config.yaml
d_mlp: 1344
vocab_size: 8192
norm_place: "pre"
qk_norm: true
attn_scale: 0.141
tie_embeddings: false
init_std_up: 0.0161
init_std_down: 0.0
lr: 0.00149
beta1: 0.95
steps: 4715
dataset: "wikipedia_en"
MLP neurons of a small language model. Each row is named by its layer, matrix (gate and up: input weights) and neuron, and shows model dimensions 240-367. Each number is 200 + 40 x the weight over its row's rms, rounded and kept within 0 to 999. A neuron's up and down rows have the sign that makes its largest values positive.
After each neuron's rows, "fires after" lists the tokens most often just before its 100 highest values on Wikipedia text that the model never trained on. A number after a token or word is its count.

L2.gate15,225,206,162,231,144,225,181,231,211,171,211,216,239,181,156,181,165,149,185,223,168,165,199,224,153,222,237,152,221,200,172,250,176,215,263,150,152,246,168,150,182,116,263,213,207,146,254,108,150,195,202,267,239,262,191,159,179,203,240,141,168,213,175,200,133,160,204,187,85,177,190,154,232,224,173,192,149,162,221,204,241,212,289,220,155,173,196,135,173,194,223,218,174,141,210,244,113,223,113,185,221,177,193,201,141,191,196,188,220,215,328,294,255,255,208,186,168,184,210,206,181,102,190,123,224,252,197,231
L2.up15,191,224,211,188,175,184,164,183,165,168,177,164,207,187,227,142,254,158,177,143,161,154,227,190,219,267,198,132,225,255,299,231,276,248,226,109,155,218,183,143,151,139,251,185,280,194,168,220,149,206,248,229,194,171,144,257,251,202,266,280,249,187,215,257,176,126,232,112,186,211,222,131,210,188,235,228,147,138,256,169,212,199,250,225,212,207,208,158,192,93,171,234,162,179,188,190,187,216,193,159,210,170,167,196,141,226,179,143,214,240,145,210,185,147,189,182,120,225,235,130,232,222,171,190,198,210,166,155
fires after: " the" 22, " The" 8, "'s" 8, " his" 7, "The" 5, "ft" 4

L2.gate465,216,160,146,124,182,262,310,245,195,230,232,199,170,144,231,183,220,148,243,242,199,167,217,145,270,243,212,106,185,237,205,187,247,182,160,202,237,239,226,217,219,190,202,237,182,251,188,156,158,204,277,188,207,217,239,162,249,222,152,235,168,139,201,162,178,189,205,248,134,195,225,188,168,122,172,206,232,184,168,172,170,175,236,242,201,220,211,201,187,166,219,246,244,185,203,110,263,201,178,181,203,186,186,228,206,166,199,167,243,206,271,211,181,178,187,198,242,199,179,215,220,234,210,254,153,168,195,271
L2.up465,203,231,137,167,173,166,232,267,216,205,242,238,205,249,184,204,177,194,195,205,195,173,166,222,112,245,196,211,147,215,280,139,174,193,176,142,187,172,285,200,134,206,159,217,204,134,230,163,220,197,154,245,237,228,246,157,211,219,230,179,217,204,204,253,184,234,228,244,173,198,158,149,165,173,235,114,184,222,144,173,266,249,106,89,248,214,218,167,208,147,177,201,185,187,190,167,192,180,258,296,187,181,255,142,180,242,250,185,189,178,181,191,147,169,150,174,146,174,236,181,281,232,230,171,230,184,280,196
fires after: "on" 17, " her" 12, " his" 11, "'s" 6, "==" 5, "anth" 5

L2.gate230,259,199,219,252,210,227,272,113,191,175,157,210,186,255,209,130,186,178,209,173,249,163,170,252,218,170,216,174,264,245,250,250,166,272,309,218,323,175,220,156,188,189,182,259,226,210,316,158,279,225,207,287,232,202,228,145,215,214,211,221,169,188,215,247,170,173,201,200,222,117,169,200,110,225,203,237,216,144,245,143,102,171,231,211,188,211,227,103,203,148,191,214,171,269,229,168,200,222,218,206,258,209,175,203,214,201,145,189,189,186,268,170,228,192,179,231,160,215,164,176,185,179,182,213,212,225,122,307
L2.up230,210,153,196,133,264,147,203,189,214,233,155,192,190,174,204,272,191,225,216,233,190,209,168,159,153,176,171,194,182,203,270,207,226,139,212,154,252,170,234,220,281,192,166,210,192,155,196,97,197,242,232,203,164,180,175,175,257,225,147,164,199,302,224,239,177,194,172,211,134,200,172,194,143,216,190,235,213,193,236,181,219,110,214,166,138,171,161,207,186,186,189,205,253,236,241,191,172,147,196,172,305,138,211,178,226,235,121,244,234,184,207,185,173,162,241,305,199,233,166,208,149,230,188,266,210,193,212,258
fires after: "-" 30, "(" 11, " (" 10, " \"" 8

L2.gate904,208,236,120,171,168,258,232,284,115,215,144,229,182,245,189,220,247,246,191,223,172,197,213,143,174,284,236,180,234,260,318,172,308,201,208,172,237,202,179,268,169,203,174,172,236,184,211,211,163,188,221,298,232,224,225,274,208,233,145,171,140,162,216,232,211,152,246,90,245,238,274,158,131,150,219,160,232,188,221,223,224,200,168,200,187,182,241,225,312,146,232,212,214,235,210,168,190,191,237,187,231,198,215,195,249,189,200,200,108,164,178,168,178,264,201,262,196,170,242,165,194,196,253,214,189,141,267,232
L2.up904,208,193,194,247,234,141,178,155,200,169,284,174,135,270,233,192,273,234,226,176,186,164,238,216,158,198,231,207,180,223,133,184,183,163,186,166,172,146,201,225,236,208,244,160,204,129,217,247,191,255,144,254,208,176,280,199,257,249,186,239,192,158,148,204,181,223,230,230,231,177,147,205,178,116,200,222,115,218,163,250,219,212,217,202,205,169,168,206,275,173,180,211,238,214,196,121,303,190,319,132,132,186,150,218,116,183,217,204,248,215,138,136,182,177,157,120,191,180,221,206,221,244,221,270,180,191,197,221
fires after: " (" 24, "-" 15, " \"" 8, "==" 5

L2.gate375,259,242,220,156,225,235,202,224,193,186,170,149,157,221,226,244,177,207,187,203,228,176,244,210,199,235,200,172,184,133,146,260,189,196,267,218,264,239,108,169,288,198,246,146,194,126,148,152,207,212,236,185,89,193,168,243,256,166,231,140,201,164,168,256,223,267,207,217,269,192,234,245,149,206,294,241,220,222,168,189,199,155,231,155,181,125,178,180,295,158,159,261,186,190,174,155,170,251,204,211,245,235,116,234,118,143,201,247,248,186,193,176,209,178,195,183,194,241,190,160,242,187,188,168,205,267,194,257
L2.up375,141,143,173,182,228,214,150,156,217,188,159,195,185,206,136,228,131,250,223,236,170,191,249,275,148,262,239,279,177,176,143,168,123,134,273,237,210,283,154,160,169,231,197,283,159,194,194,243,222,150,179,173,194,170,260,246,215,221,214,144,178,196,123,149,154,209,194,139,219,99,209,234,222,83,226,193,254,279,127,217,267,114,254,225,155,180,153,222,190,209,141,235,164,180,134,214,212,159,104,213,194,224,228,182,177,179,146,226,160,185,229,131,181,204,221,199,141,196,209,210,219,173,183,199,276,264,179,224
fires after: " C" 20, " R" 17, " D" 7, " N" 7, " r" 6, "R" 6

L2.gate1132,248,191,191,168,208,165,182,159,220,197,141,184,259,191,195,235,244,151,201,101,210,163,222,167,225,146,194,197,127,240,262,166,217,250,170,232,138,232,219,212,231,228,273,223,209,195,225,240,202,206,228,211,258,269,208,328,267,216,225,158,295,199,223,232,181,244,202,280,226,167,205,260,130,193,222,210,191,180,173,147,157,250,219,227,160,191,216,241,187,177,224,206,159,214,142,230,256,254,111,254,169,218,256,181,196,305,239,215,198,104,225,138,231,213,187,150,176,232,163,188,192,220,226,170,249,169,173,143
L2.up1132,237,203,234,199,218,212,177,167,209,173,193,218,212,229,162,215,169,175,195,223,174,108,106,160,191,147,201,205,181,224,192,211,223,197,210,220,178,261,225,217,241,274,218,153,221,197,182,262,184,217,187,205,182,205,144,151,210,221,208,229,186,233,173,256,222,157,188,237,207,173,308,212,207,209,150,212,156,218,174,190,191,285,178,231,199,243,159,267,212,173,234,198,229,131,209,210,231,187,207,147,163,217,222,211,183,198,149,116,201,175,193,198,215,181,272,181,218,168,249,224,169,247,199,201,170,199,177,141
fires after: " |" 45, " stand" 6, "w" 4, " Sh" 4

L2.gate206,263,176,260,216,150,256,183,182,204,156,234,192,225,270,112,230,144,178,209,244,217,208,186,212,143,228,171,224,201,199,192,218,180,193,227,185,225,121,240,193,168,144,224,257,196,197,173,244,139,158,182,217,190,243,175,193,192,251,259,156,287,260,252,244,191,166,240,219,195,173,167,199,265,202,258,216,228,222,193,202,184,114,126,225,219,170,272,200,201,271,188,183,175,248,204,172,186,151,197,237,221,192,190,225,151,245,264,122,166,163,216,264,209,183,175,176,263,171,189,175,148,231,240,167,221,144,216,178
L2.up206,209,191,246,215,224,216,214,221,272,161,216,187,190,242,177,221,161,145,212,181,272,210,227,236,193,205,201,266,212,173,117,281,236,284,190,201,241,172,230,180,187,157,198,263,117,175,169,259,232,195,164,176,184,268,162,199,232,225,260,171,218,234,246,230,273,204,209,135,189,188,160,194,229,155,210,196,152,211,152,250,228,131,160,214,223,270,218,123,205,162,249,145,231,204,196,164,211,158,192,249,216,172,107,119,221,249,232,242,136,209,191,259,213,210,165,252,185,166,248,209,144,144,155,236,195,155,145,195
fires after: " |" 88

L2.gate442,271,181,57,196,146,284,253,223,164,129,197,244,156,164,237,299,179,146,193,244,252,263,221,216,216,257,123,142,159,200,191,171,287,221,198,183,218,180,162,234,118,225,254,221,224,216,186,139,222,184,241,188,227,182,176,162,138,197,176,260,152,171,252,225,184,175,141,196,211,226,197,231,230,204,229,288,200,181,184,178,193,192,229,207,227,141,228,136,237,218,228,141,187,286,180,232,190,212,238,184,172,177,156,161,212,186,237,167,173,155,204,178,181,175,202,176,227,177,238,133,210,250,199,175,145,183,136,239
L2.up442,310,220,186,227,178,180,134,209,210,164,204,192,207,209,226,194,232,229,175,132,209,205,190,269,199,209,209,187,204,221,217,172,233,201,198,139,140,251,183,184,229,250,240,205,200,203,224,153,143,242,179,147,280,189,197,236,206,149,207,170,189,151,172,154,198,128,161,153,192,226,273,208,249,144,233,203,184,156,191,169,222,202,146,129,217,266,222,169,277,172,193,159,195,154,207,219,176,212,184,225,103,205,121,222,242,146,198,274,158,239,182,121,197,194,194,227,221,191,180,199,265,267,179,137,128,131,146,136
fires after: "D" 13, "A" 10, "d" 9, " D" 9, " N" 8, " d" 7